From a checkpoint of a small transformer trained on Wikipedia.
Architecture: LayerNorm before and after each block, rotary positions, no biases in attention or MLP, tied embeddings, capped logits.
MLP neurons of a small language model. Each row is named by its layer, matrix (down: output weights) and neuron, and shows model dimensions 64-191. Each number is 500 + 40 x the weight over its row's rms, rounded and kept within 0 to 999. Numbers have three digits each. A neuron's up and down rows have the sign that makes its largest values positive.
After each neuron's rows, "fires before" lists the tokens most often just after its 100 highest values on Wikipedia text that the model never trained on. A number after a token or word is its count.

L6.down384:553513469471564477491526509476471510514507525507496483486526527594503497545563505640507483525485441539520526456514533571453468447519486507467553454505549510504490475427528531461553441604517496491415374513491489577526506481454505529476524550447547472536534485495507454436478534492527525479488513460532501460544515472454529584422519593502507556475462385512545502452488445545577507533460
fires before: "ment" 25, "ent" 19, "at" 7, "s" 6, "en" 5, " of" 5

L5.down307:457420459519511536557511506493518502397513487514444541507403540560487465512580538529502516491436483553474488492528562488468472420476469494491475452448481484502535505511482521439511495587474461556503472488479504516498504422506527493473499537554418529499457528533466495539516565514462520487471524510531501497462480543556511501458507455507474472467468506462534505509493477493476510528519
fires before: "an" 39, "a" 8, " S" 4

L3.down209:495540459486601510545447500516474501517520556505514557494520508508479488429520567466504498552468527485493459548460512438423599452503537476512493524477531489439510481490500576497533538512532540569469513406557549393553511488487473545484529470447439448424456505429464490461520557565555468501502516555518431455527501486470481515454482503444507549529442488499477522478558463518535582516490
fires before: " |" 46, "," 4, " m" 4

L2.down523:492519489512534450500480488532424562525551532518520554410521414567400498477523388515496541463486455500587501509497486564520464443508531517499459498450509548416523568515475509516490472547543524520609475462519500479523539508523495523483512493517532439492407557474443521555475478516457479554413458460490425476510450418516504491492570587541491500559481592502482540500526534573515479504508
fires before: "t" 27, "c" 12, "a" 8, "ction" 7, "g" 6

L5.down378:554537498510478498555409593510456522426476491587485530440491580491491471489557479543491537519479522523494421504506505503532467542465570492439512541534459494545536527546552401500519500482508517474525494478475490495494542474485522503458531447497447519394454574549491555549483547504472463518490472531483447510491513473486519501406523519538502484522494543478476516518418545516475477552489
fires before: "k" 19, "3" 12, "0" 12, "1" 11, "2" 9, "6" 9

L4.down612:513477522491499467462508491521513586429519399466551480453488507519548494433495462614470458478444526526433491535494503503527546488553482459520502497399526538547572539539470569547496516458481508491459490520517465460523493480481443518515549446477495425451451522480427552559532560463430531510506456532504554485483485553454442521570479492480529506491419480500545446495459456449499502467490
fires before: " |" 32, "0" 9, "1" 7, "3" 6, "," 6

L9.down414:495544628447514565501515488514558513522513427484541450557515494582426469552524474551479566574508469545512457466420518471568457535520500475512577488524480588503575505511510426500539489471524557536449427467596549500513515449528512532518532541498526432462514520493482559521513431481453497503423531446552527476491494523482497526481477512469575440502509526569498532527532571455421396525546
fires before: "ation" 16, "or" 14, "ew" 9, "ort" 7, "L" 7

L2.down283:494534455518480499596428526513494445473536467517556525469538503450545570505508511445483502523529451494510462485521511478484562451475520540485485508452542469505589436484534497461522503514522453542480490442521544492566543482512529443491494515507429537504533573440516505501443500422557479515506581520481514462507519497499503586573479527481500527527471532545488452536515452512511522491425
fires before: "." 21, "," 13, "\n" 9, " and" 8, " in" 6, " (" 6

L6.down528:443491500495508443469531484499448481436499516541506503531458471464391505502512461496484579435492484529433476557552431509519499504523538492547497518466576474556474488492491505526460527439495523595419493475455524520480517525504503496536490503476529468538481609505477497493509528505580540526499440489477467541469472488504467537450458509487470544504487509451503614605461519455520528542509
fires before: "b" 22, "d" 19, "n" 12, "p" 5, "in" 4

L5.down272:446478544542527511498505492527532465523517579482449486503503496514507470525501616449419542507538446530546484528545367563501509498496471553436479457467509472534562507505474473470498433493462529440412517521506514468476465400480538554456504546472493493550560523533426545526452578520561489529511503505452457443470494458548416585498504604556496458499465472482460432511530494492477448527502
fires before: " |" 46, " l" 6, " m" 6, " k" 4

L5.down141:456407567547532521515504514423476523538516567501473498458493456552507495527517459521521468525508482526506556465426480502474512475503502422578513473514559484544548478454529457497488450548477525596479484553469483483441532504452513452480462483522514449485563501504506523540476585420527543580521481459526507429454499449516417557507514508535501511478480484528520617536481474488476497517441
fires before: "es" 19, "ing" 14, "or" 10, "ist" 10, "u" 8

L3.down563:447558437526463480513554456469470429476514534548480491604580412591488508528518475539437512502514488488474428539481560520563465464498467496466561524508483445513508508446409523501531543499485502450508533437548454490510463509490466509510436498539531513424426534497519527435439551531532450440435518493429498536550465485497469462489439530473506567445535480503501451463581512554509431433494
fires before: "s" 22, "ic" 18, "ed" 14, "e" 8

L3.down214:541464479524447488555487449465524454480426525459439546525524419511443396517472497521496514479576555473548444492462495489514419435474503525460478435555397510529501515552537484537473534430472511462556477481461499479586429522484543569570532515502500488534521472439533547489529525466508521465475468510503490498536511492493424475508501532561538469470511462566509442517553528499487522517516
fires before: "g" 19, "e" 15, "d" 10, "ter" 7, "l" 5, "er" 4

L4.down147:551493464552511536437411531549479487514446517468476473546522522539496442553496454565552551509482538496483521525500555594531477466537540483502471463531479452544511482418553427458538564472520493511494488466542518475518465419515451442546424462489552463470441422465479467523432512562518557492525503469557454511502520511463539496529514454483481497430502470480514435526526442518532534518543
fires before: "e" 28, "i" 12, "d" 11, "ent" 8, "u" 6, "o" 4

L4.down295:460547474513471507507527484496447451455446481475509494455543453566549500552518526568481461563493502468502485512515515568570520511497572458557556498514480541494580453523484501454560506473518536449552450484445497521487545484484496574453535458421457569586481483482475469432536492491467424469494504515525498439536483510478458474556544453509598503425515611480465500445441512487484557484448
fires before: "0" 49, "1" 26, "2" 14, "3" 8

L3.down608:432438469454509525434521506513500395478424528528531527492412564485495454478585510474466478532507419576455525510496485458484482475527456606545532497439473470489455424484477462519489552528476470522531497545457542497519442454503640467463489504503395420577511490515473461506512531523525450521491537572512520552489530512522573532504473447443464469459494478523431479455581497540512498530548
fires before: "or" 26, "le" 14, "\n" 14, "an" 5

L9.down378:543437478535469510467519552442488504506489508537531479473486510581484565501538528564547497539525485600457473551597524482513549586463549493456544478521444451513498542485451606559473492422463478604561472484578491483522493564463516460543471520522445539461513541463517502461496499407516485475521552575536493533506416478472527471494529495496525500461395470488483522514565494476482526411476
fires before: "ber" 26, "b" 10, "p" 10, "a" 7

L9.down94:515487456520515483474492516420502519563498476576459538545511510441489461536422478482430500492458546580542428401473437518505481532498529514475537445529499555455410467500497552502488474480457494550508477444479528553465435528485531496596493495487610485487484453483463498549548527494441520518541403488498511519522520569457522541555564469507500430601445515533536530432474469475487495515529
fires before: "2" 21, "19" 19, "1" 15, "0" 9, "3" 6, " |" 5

L6.down385:454544434451495493546537558474456482496487447520475534477498495445453471460525473547525547515434477483587497599501523516523470447412512481483473451436434474540543501522556511503470492449452476496470479485528458539504513466593545519515435596465445505566470410494526523448537544572496473461509440476514528486531426516525493553503512532514460500578535543527498483562507523467547492530490
fires before: "ion" 26, "ary" 17, "er" 10, "e" 6, "or" 5

L2.down58:514479498474489505531559549472544541536457505495475429574474484504493479448443583461566450504570441480478540512556501527483560445465411495512528450482414493498465443531463495598483524460492454502479468453514483496475503457572443466542495469511497383503512492466531519593436600459514517483527456484506545502549560470456562591545469491488556559483474490422544463450525509493433525455547
fires before: "ent" 24, " |" 22, "." 7, " re" 5, "," 5

L9.down166:493500555546490491449426480495500512498510498543519424512471463488496539470553464590417543481550589460500501533460468511527474474562500455471488539497467492534494495593538488567465460500483471533484448576487560469464555421503454528500563455478531582482421477541552520547510578497490531488499559560515472508593507474472420515508514480440523539575533531482517476525414496408548508471521
fires before: " |" 18, "\n" 14, " is" 7, " (" 7, ":" 6, ")" 6

L3.down330:464540499466557511561508496464488588460487556562449475549525510556468488563539503501490502504538518547480438489472487494488540537535533485537569487564461535518436575433428552481526447516453534550484464436518548497511488494494502444467423503414451432550561469453487502426544450523520470461472548464501489528505458433569518545463478477541563594522434558521360514439488495431506458531516
fires before: "ch" 28, "k" 17, "ri" 15, "ine" 7, "c" 5, "s" 5

L2.down269:484507499474498511491445416460522480476514487500464505470516487484500546523544480531482454455511543491486487541519511488537502465479458430528518382460530380502499492480501472541544508539448497461503422420516478476507534589549475459444479513463439556443517534537509475473559527549560509486481530485466467534507514496494510502442492550495553526477447503529526499433567550474515517469455
fires before: "ed" 24, "e" 20, "ing" 9, "ur" 5, "il" 5, "m" 5

L2.down90:563459483477469450549537526433487515536484552481447471538452424473557440459491518559462548512490532491464507529400508427553514475520559506468489484496446444522458438586515503489508497480487461494523534396517496509544483494504490483451459511485441454568469431534496484463524499495519473465531547492448544470540536506525446506542520582469513515549560560501534531527536552475509431517545
fires before: "p" 56, "r" 24, "er" 5

L2.down408:488547510567560456506543544461523483546498500516558472527494517526532561536478458486504556492537472592465573511570510555574416483482526463518420460508464429461550428428566483480544504437499507490518521490484410552450539481471473476561497443520465534530482492463495498512541496476414486583464446431522483482484537473564484516523450497462466546509510505525483527522533526520534490539527
fires before: "ic" 23, "f" 20, "or" 14, "y" 10, "e" 10, "i" 7

L2.down150:531459550457527491487453505529425496508488486543469555509514498520550503514544457468461535471498513507486464527473523501464579529460389456508516532554506441520513543482522471511528452465424448502510583540464471458460471529487541536443514477470602487451542463570560507559515491460505547458502466497453540494541489460504513556524577524497514525455555530504522484516460487524505480502547
fires before: "r" 13, "ar" 11, "am" 11, "in" 11, "il" 6

L6.down126:496526576548400482535454522480524497430483509512448540587476484485531495503530490404497458427527475535488491504495555599538512556490601500548491528511507522523503464494560470537505547518436496446509446505547500506544523490517444510461523589578538550414486501580498462489501477490462527552499501563481515550424432437518571434489544504567488451520503464444548461530440512506503515541487
fires before: "\n" 19, " the" 16, " and" 8, "5" 8, " f" 5

L2.down73:486504577540540446414407506468466530498598484413524507495503530543515570425476515482498388455468533450464527526508487499414520581466532527439541493458491502504454581391439538540512526489463422542471527468487538448526487557473479464504524436516501484531544453511543535540534458491478546557498548495502488560523496466550471533518403529495539551544518498481533558551552482465521478370488
fires before: "v" 17, "at" 13, "f" 9, "g" 9, "b" 8, " R" 7

L4.down385:519530476478544495456479535428564498492457425436535470459488490520464544540441520511493511490453472535483495530492515479499386472507582512484510496520487510462518530570526526584500488508492451415501496502529463508466515457484579485553520493540518508524492489531566515520479493553469527532450440443552540507501520568468499440448542445516452446420462484553485483477501510516484523547566
fires before: "g" 16, "y" 15, "c" 12, "ce" 8, "ic" 8, "k" 8

L2.down164:506567491512528403446600520518477435499442476512455494529503488495464469479527466561473476522458459493495484473483504396613466532497491453497519534499502590489448512516541468539483478482517522468510515553464553524424481496562485457539565445494500478470523503586523483439485474499485496472521502515472555502525529527451442513479465508549484477495549451514539508528600459504525501556502
fires before: "re" 25, "n" 23, "ld" 19, "el" 5, "ed" 4

L3.down545:618510442414497486491456541491537473516601524514458504488461451546460562553479535529532533439503532524499457495506562574515440522518534490496492481504541488506492527512552508543534403572467547427462416484518431524534497445494518488522472527446553416482472497495474565509554461489512403543431530507462484497603457502482515436469560503516503464492470545502577415472467543475512483485507
fires before: "s" 41, "c" 9, "k" 9, "ce" 8, "g" 7

L4.down347:435509492509512438544498445481529526485471496594475502474524518514492507479514562588536523557451497481548428532497450513514541492455545468511565502453556469484540531502669567440547500496496580509467460486498548489532534462550533495455475462501509584470485493507488528502460473517539476528428450529451420534472525458563507491505508412520517469493484528509534532412447547468470482469526
fires before: " |" 29, "." 13, "0" 12, "\n" 6, "1" 4

L4.down438:514472522459437500537463429552484453509561558488495536489500538544455576487515528564538571424537515514478445514529506490470477491471536515488478517527531496489457472486487522486517480491500432579465496532514533472509557474456456585559484509520544501533489584462542488496562526438584496486512478525433417615481462402510492492475446539432487401512424522518499482519463475476463509519427
fires before: "b" 22, "p" 14, "ber" 9, "ear" 9, "or" 4, "r" 4

L5.down381:470460558540550523534568444459472460527555522505491547483474503532525545594504454534559435480438510537495527493449477494501435495416493582523517466507522503532610511455413505498496434444548488479506557496476569476541492470467510410460511465480495500507552503563480515499490508522434575562481467491502459544533452498529501524547473500556492490531493489503462490539496519451529516489490
fires before: "ur" 13, "u" 13, "es" 12, "i" 10, "us" 6, "s" 6

L5.down7:562490546484421477491529530500529468519548476562541434540470489417602533504482504482494553460430532444528486442511395470558552504469475544527519555480445492483567513492446451515485519494556555502510605488508462462551478482563506462491564419446485522516585502465510541444450497509597459509485470457481491496505461540529492531500469531525487513457462557512410494494499441500524632489526
fires before: "m" 21, "p" 17, " |" 8, "en" 8, "as" 6, "." 5

L6.down111:457498525536483500523490521504482468576515525601480434483488606485478514441558505471520528452512492408478535575476527496506484527518500446486483554450503532514527527491518544504423478512434529449492496480545479511486503455437497472541507582474500536466443492420520462474485548559492550459467545439541442455531510503460531546461461504516543482516464562457489493498462513503514451475528
fires before: "t" 17, "ter" 15, "n" 10, "g" 9, "ch" 6

L3.down211:500503431560536508471520541514470522526468492399559467408487478501506432496475498552527436513437469491543457530502523477510492472524458448552467465492529577516509617462539476493442489515466475471484495544426502561540536491458468513560506414520520486477448517532533528505504517489501469513498432491510505497489549511521491588470463510516402487528441514491490527520561539494478458493539
fires before: "d" 37, "n" 22, "s" 9, "re" 8, "el" 6

L4.down443:492482475477526517456492521505492550498449435575553472507455463400529519463513480673518459479525523540485479508465451463539523500526518471512511512466515500498556535496482558558525477458495523516547464475474431449449526464511499498453517456489434493463463466504483517439474470470469500480458527495503500447511507478523495549466445513479513481525501448454570544490482470497498534476559
fires before: "–" 47, "3" 9, " |" 6, "6" 6, ":" 6

L6.down170:549578445562503524479461508435511551445459509417511467475463478533512447505456471504497428514485451416553443534529468436556484549451497473500459550502498475566503494397474477529418441493482502502550437448506481456500538499435495498403473489527527505496486480506514428509499570444477486443496544493460482535577504438455462527507491491445467529472474552439549538506464560421488596448536
fires before: "," 38, "." 11, " and" 6, " he" 5, "5" 4

L3.down276:458511507521516476405479537526533548482553548431537432469502477494513500438487520445489465581553504548464487538496497474417497518494434558552463424435420554433480554468491485516499443449504518481461473487522519540498515499437586490532543539470553517515583522532521504460521519569542523534480563502462506522483550531476494510483456569492514470491489474466539540580555493498465466444512
fires before: "g" 24, "ad" 24, "f" 15, "ag" 11, "av" 8, "v" 5

L5.down196:557491506549502397543543492463482494504513492526532527575480503506494512559522455581474548502461534510433489531505477510561519549544522504520412469495529475482530517458565485533563500461463479435506510503514480483450513553446458556539418500552552475447469562574526523480540534516517482487447481492421514526590515511458443525406492505496465545414455455459517548436510521550530524493501
fires before: "e" 17, "s" 11, "ic" 9, "ed" 8, "h" 6

L4.down335:476471546424448454524514474478545501487504552488537504527478512561569465533540552510554494532456484463427508483532472513524515535591451513517478487515511535458469555526541594500526463593545485420580402453485503472466514509483557497529499414525447470444477544477495437539538467504534478522510481515501480569500423465496445480466502556429561562534483530471430510420538522537447511479484
fires before: "ber" 24, "er" 16, "y" 8, "b" 7, "al" 4

L5.down337:500513559451491491507507516528537542477428527454459511487452433506502439420451475535481463501542550411480455469521539568448527485468493417524428493465538589514506392475513547533440490399516500575506547487465491528493463554576476464539508454444466556479475493493516475509463486556489468549513412513534551517501504487549529543510440435484534568523514487521479490410487499458460526489414
fires before: "\n" 23, " The" 13, "0" 6, "." 4, "3" 4, " I" 4

L2.down221:504417487497516482419512521498501516553563493477579488460458625420481502557469569495511519521510501478567468513493489410466578507478462501500532452480510477503502519595469501446532549587503481510458566469481529504505477466484517478537484543417484506471568432489487551544511457508495511565538520493423488529469397433486486494472538508581480421510475556509496441503506406487450530486529
fires before: " |" 34, "." 13, ";" 13, "'" 9, "7" 4

L6.down337:523601537504473523480441489460430474467449450551480554536563452481466510472505573522520417483493439533514497498447523495485404559513562493538498582496476516514505431480521475524430519494392554463540543584472420478514520470434545501502513565435538459543519496566486517520399461505545496466485499476461504465502426500530530529424469585438537497463562439509476483467544508485514469473536
fires before: "ed" 31, "n" 12, "es" 8, "ing" 8, "if" 7, "it" 4

L4.down456:472431467506559466450459407405441479491503477476522546493418528459482502444476494571473516498501458461545493452555468500520471517524413521497467396418548477480438516490543456466512438596536508498513474451476558527520487554433471484490409544457485499490503483566507482464491540523559536534541516498534453501547531440488554539541500490549452488485473461506537514441517511487534500461508
fires before: "t" 13, "on" 13, "ess" 11, "ent" 9, "en" 5, "l" 5

L2.down426:509516486475512525413522484472515513560475480518501463579535507551470521477460473524477442525496531524513486484447532542559427564427464429616544524564525498515453543485518465492510537495533483507436505482549594533560526482535506586477515478528439476478510487474476510475461484482510489525430503463515527548474512572514492529509463510574519492488513512541543565488504564473477455502537
fires before: "ot" 13, "o" 8, "ew" 8, "L" 8, "ation" 7, "ame" 7

L2.down401:571431465466522540501533493520513499557477480447485520515554483478460492466432434488473444473504471573504461484503456481500453533370483492522457563478448577474477515504502433467471492541575552489519501509465550448530462489552497503562470461479543479531447493521482495476459459468477471484513462503487536469502588570521455504492485526469469465506496392522476543441462561501542528542458
fires before: " |" 33, "ion" 14, "im" 10, "2" 6, "ul" 5, "1" 5

L3.down33:486503468454554532470530452522527417501566525476456488496580511476548547517492511566495519460559475453483480557454465509399564524501441515471545486459569453483470453465577493485501495525453427498514521546522488469464537501511558463480472454512459497469492463486516503513482519549504519587506467518482402544485456522537471450507478508496545456460505543469492486503466473538589490506499
fires before: "or" 16, "l" 12, "our" 9, "le" 8, "a" 7, "el" 7

L6.down294:493491534583454446494589529551512523449498524515512469523509504490525512444500522492544521475443498504552496445495487477531529548492516492468533529467506592557560537539568419509426525491513556544512494518548530500483451544488575468549425503578592481477527579450491484513465464532435466486478542573512458441486604389534462485472518508501464495443484474445489542543458485462526538517520
fires before: "–" 17, "0" 15, "00" 13, "9" 10, "1" 10, " |" 8

L3.down169:541476499526528470420485481484538531524492595471579425499511479411449486470447563486450437524499453500556532507478537460489561458494494446554448445515532467462514481473522538543509475543474529480497466529496419546492601516467517525565538528469509488461501537542541503514479574480443492448486518453437521460539583455470532463491498475518494403478486520476472436479552493521498550538513
fires before: " |" 64, "." 7, "7" 6, "–" 6, "4" 4

L9.down261:491549457477515460485456480551464464550475548439471479494567542455483527489558493504561550555480513519442488480546586608500485525488423554529486507443498515456546487503542505548499476490518497532527538478551446519487486452490520534455452441467483504516526458508547448478518440525482572452464515506531449493492488500417536478494502452489443486450533363523491492516572545560540502503440
fires before: "u" 18, "d" 13, "g" 8, "ch" 8, "ast" 6

L4.down484:508446535552560552561531540482451523484562446532445545540461463509547579483509458471540487462487543489523512428497511460489462525468526534496410481445433518511510481511547448480538486493511559484560512535566456465475473491501609478444449557508517468492490520478530522495504538537471508484562464544520431488471541501577466439492534546507520543522509456625531508435474526510424436469419
fires before: "or" 34, "ant" 14, "ed" 7, "an" 5, "s" 4

L6.down598:481565479503526483524477434419518495525464482496513557535454496540489502454511513475524437461500443527482537527426489588524439569573558459528507485512482469533554495550534480500484473435518468584504545473520482493495571497457422497496495503526474497407487548524495518462508471585494461475468480563484559499438548526421478454555529540487532550502477520494521500481445510431550461574521
fires before: "\n" 32, " of" 10, " and" 9, "s" 8, "," 7, "." 5

L6.down242:514554523515524525484515526522415538530475468490424576529488463579462465518546536426507466522523588447499548457553515465491529582488517524520473442488492421414522540555540535437439524467513441488520512477525513474530474490478487593504537487483490507422463466497493477433494479540453434496502517402510508487583500521482414459534490518447515527562550518531430496517474522486527548489504
fires before: " |" 15, "4" 10, "8" 9, "2" 8, "0" 8, "3" 6

L3.down251:444446515486494544558406483424483477541544532625502489499467554477508415503510416536482479512448587528514511502477454515527531514559501466465522477508539523506432489501444538453486474595495566547452502516503533426513474537488504515493501561493463483500575533572533510477545446520488547505513544496535452499476511421532523542425471535512497455527502502458467529541499462532562513463548
fires before: "s" 22, "ic" 17, "ce" 13, "c" 4

L6.down471:563515563416548498554523505519550496442522527523507553512448520526508483467488564538543470455476575471599583450497562465492523517470466508423549595484513474582513407563453536552518497483515490498495491482454473545528554516558534438536543471443436457483465550501478465519500533622505422518532542514494518472553534464488517466501477508518443587465537532544553497501521509576479455540444
fires before: "\n" 18, " The" 16, " I" 15, " A" 6, " P" 6, " In" 6

L3.down536:487535438449549504514514528510438435473536444466533499477493479448467530562505511513507513538542438548505455498476534459397596548496464503504524469527497499469471548487419542505521462479472426571475455441541552475490452543494532549451552473524566538535483495594464481524521451518529501517461436463537477513525464471497531528494490485520481471535440512509468532546487557531479489473582
fires before: "r" 18, "am" 10, "ar" 9, "in" 9, "ur" 8, "il" 7

L9.down139:541473480497498524574507504482612527522546554518525471405510500458570533481472453544473485410443499477493495534466481531545480467476444539414491484522544442539448539435544440486436530544490555466484496547527476496470527492527476568503446527480490563526512530544468536545512504552448545521507549509544477525471517542473437467472480484540521511491494461481502529498503524482501429491462
fires before: "\n" 54, "-" 24

L2.down4:495513476526474490499434568445438448544502539493498566464535533524509448465526494478512522550511550465547518552451530525506504524454479500486495471427454460477500531501467492486515501533440458522438495494613517477551639589521550512525433478521452485478506500538565501492430514454480495457476484461519497493493512479598534511503472474497524452442542498572488531548523519451487523458513
fires before: "p" 44, "t" 19, "h" 6

L3.down237:470550472502495517434502466524542472539522492452491494469507515513428535470486521490530435546529469568504407524514480462349486480568499498535495500531491504508583540487487470435540535459517485548543465504483535513485545528444524481498495504519435462550517506447481507444548554471523554539454499503470451586471401451526481572505525552456461493479479562470525525447470446462567532485487
fires before: "ar" 26, "le" 10, "v" 7, "f" 6, "g" 6, "a" 5

L3.down353:458521495548509428488476498498474540519476591488509508470561421424505447473508442519550447579440505475512507594514484474524551454454468547568516460495481498458472551525560517473501515445461474480478458493513437492486525522455490533500521364537438493521468496535512556498466502480478526484493543512458476466503476526529511611490506467508418503477572525467528518548568445504551482489538
fires before: "p" 27, "ut" 15, "t" 15, "ver" 14, "w" 11, "b" 9

L6.down57:423514506543421493489539456486532459439487500450438471503498453485458510522567509463464424501504414451469487448475537561507488582509457409593511532463524477542520469449526479540466551451462497538510490551519536517480506522493419535437494495549458461515499513470451468482476488477514522464513525565423488517529495535501526493527546519525541558555444563543496520500436564485566549541531
fires before: "s" 48, " as" 6, " to" 4, "," 4, "." 4

L3.down25:496482470487522496579561483462456486554458460619493469535406570493533501465526533565486456562501501497491585444519468477525559480578517451490439419481496517446526492459446475497497464458429543498495524435539418526475509444510486465476482467512523493554483391465484450505504563500472505485534481493499407589447495506421526542544547496481550493486449529456502529467501481517435549474514
fires before: "or" 35, " |" 29, "." 5, " of" 4

L9.down308:470522500491549485567605449427539530541537543513523498425493505483519576445509518475472469452417519502494477515556521468553519572456538418507488528512504495497465491416495504511518500513503505503446484510509569517571447454496401554519502483510550541498459497536477532479460463532477452489472488450542497454519486439563511445452532528431495527528481560490538523494527534462495503505450
fires before: "s" 19, "l" 17, "b" 9, "ies" 8, "ial" 5, "-" 5

L3.down128:488453500564510449480493468539442515453426455505472536427460508524505517528504460485519527552461548500468476497432532474430500520506485469455522490496602469486556542542532498459527446482497498471567537469510528492479491537486487478489451534540448438494612516446435478487467480530453546503571578530502501467540492448509573504518564476507544541445518444455517488475460531466502491452480
fires before: "al" 21, "es" 12, "re" 12, "b" 10, "ed" 6, "ing" 5

L2.down461:527522506492501510577514484544432467517530514428456549545497458448487489509537571534562473466553484444445468433578518461511554471473466486539442572474544464567451463615418479468544532576526447500503508524541544445506450445442552519440520511469469459483508555463453498484562530544545505564588507481421470465434478505485531536584522581454523437468516533492476498480515498549604547508507
fires before: "an" 11, "r" 8, "on" 8, "p" 8, "m" 8, "in" 7

L5.down282:446491508501536570465548548511501520427511476486447549481538481515523456488425562539495446528506452520560472507468551497507487524512496419464596537444503450426523522517511498480533485525514499496481453476513566445514465571533532460481451533503473400541578543453500530514507475481526567503502474477483508501474465432462537456568496577493467615501513453536554489544489469537489499440432
fires before: "ed" 14, "ction" 13, "g" 9, "ct" 8, "e," 5, "ing" 5

L4.down554:504457509451470533499428509545515468550458522462493474451520567557559518503450574460524539486525469504469534512546555525561503519501528542439524512545521525516548460430370492550486483528541470478484528501465480513418481511516576450520429505469534438528475416469459493495426484489496504478476482490468523484425432473529484526452537546453464436513503541463473503501518449553486518494524
fires before: "0" 27, " |" 12, "ction" 12, " m" 6, "ed" 4

L4.down171:450485465495545526519471510476450499503534502548487500486502547508514445481506554462471490436505502469490472532536455505500607544526514482505538538397448535531416445441576418401492544528478511511434470511528508514457508460463484453540550483545558499501416528474503469549605505539527529505472514495501498543479522502443554544501442481581511455513598563485460475480517430496571503478521
fires before: "t" 22, "ound" 14, "ch" 14, "m" 12, "r" 11, "d" 7

L2.down374:471477476558518436471493517479470507503607538551429531447410482506492451531589483464413551466520462422501487500514491523457545478514439464549537519542468493463463486464543433440565532436445469491479498485510475504456476475526500526512590539510479525477568538485482493457553584485535485620458481470537598492552527468543510493472483519518483475453452516504490482500458526464496454502497
fires before: "S" 14, "." 11, "K" 9, "n" 8, "nd" 8, "t" 7

L3.down591:512503534533484543529430505507512479476522452568568520440508499504506506504366492518539436551466501539484455514544491447507529440545423514399563491422487505481469533479456536546558460503457499560489477484559523469523467437465426502500465479533513479491526529401551429478567433537499493532468476496450504444471520474538525485429477494449550521526444507543451524472511485488510555498536
fires before: "," 19, "\n" 14, "t" 13, "re" 5, "m" 4, "l" 4

L4.down318:510507509520451549519458490523497521425476476519481516485524508528430491478502523494514498531514501562504431511554468558487516480480508503530604562491583505471492561477445516528437498452547542467467541502519451536463557466509601490424534438514565551550445517518490467505502557521525457472476474492488524450521467495561531423482540420466480469535539522498547513435526513471512567492461
fires before: " |" 42, "–" 40, "." 8

L4.down224:515440438519514546456455485507422485485535432519550518408460477486518430477545448591457428495451526482465518518498464476563455495468526460568541458433456510523479537519476462473524491502507517531491563528514483568478475512575475524490494496445532484519532513504538547457496525536463519548512506466527476422536536520530472545432513562573464465449506494561416553441550634485520534475504
fires before: "d" 37, "ing" 15, "ment" 14, "es" 10, "ed" 7, "s" 4

L9.down561:532530507506560467533499492520421381524480576456495547416496483450499503474527515466504476423502498582533440489494553514398516461540452414536567600529456439463462536481444555453430507486472501500502513529494480465500459518486507550472535478485592521498546510520471503527494494595478543573526427483568478484503504559511532437517513454452392494463490512471490479438461506497421525524519
fires before: "r" 18, "ar" 15, "am" 9, "ie" 7, "ic" 7, "in" 6

L6.down616:544540497491470484523532420545506595456494532472512542541496496454537498476540515475535491498522458558490483458469442497454510471497482507509372487484497451468507598526510492470552495566510497513490449416459457487503508525523531502568477428466494405487456529505470454474527421522547432528528506524517427465532493474472454500516440520467511520472461493489556523562519419511500561477466
fires before: "k" 36, "ated" 17, "al" 10, "ation" 8, "y" 8, "us" 5

L6.down181:467407465450507492583495450548553433480529511465466484485459457501506493492493535456556464495459486523546514505588469490536641503529461463482560480515481590470474464480469537546443481462543504468487491539496549541483518572454481498576554468491554475507413503547523460522551498498455503472558475560577459556468603478560421468523417497533557469515485497446440485532493398471491542528582
fires before: " |" 20, "2" 9, "|---|---" 9, "1" 7, "6" 7

L3.down613:494524554522471521546473507439533423492422470482490436484446509504539463454456520492553494456487484495506479504446522471534493528533599525591451525524541483507477494559534554433446504475456529466432452544491442480554502434604485538451496491518486421549467438505495618555469515533536491516546547483539517499498438534482506509475457530484545522482501455452497467409459536396453457539518
fires before: "ed" 18, "es" 9, "it" 9, "ic" 9, "le" 8, "ing" 6

L4.down425:538540534479550480483490526472502558474485470487496505464493489551563458480525470457574496471479542457581485455474449523465543468457492518512444484509471438513442490492497553483458444538479491504515568562561562455536519498484557484470454508507478451557489501443487461485522489472543491507444540590533472556557472484558489530451457519514524519509514530523488434469612435484495528490487
fires before: "k" 21, "ri" 14, "c" 9, "ine" 6, "re" 6, "ch" 6

L2.down421:520481456527530546521461519507498441486495507523447473524500446440556464375469572560551483493469492486465438492486538472466401489405520567558418466488468462493479538534468558445524527530474571500510477520537462515497555517519454520489542559467566516518505570531556484467509540446474491496534452507516487483486521536499552428505537604545501568497462448546445437514495515484476427476488
fires before: "ud" 40, "and" 9, "ant" 8, "ish" 7, "or" 6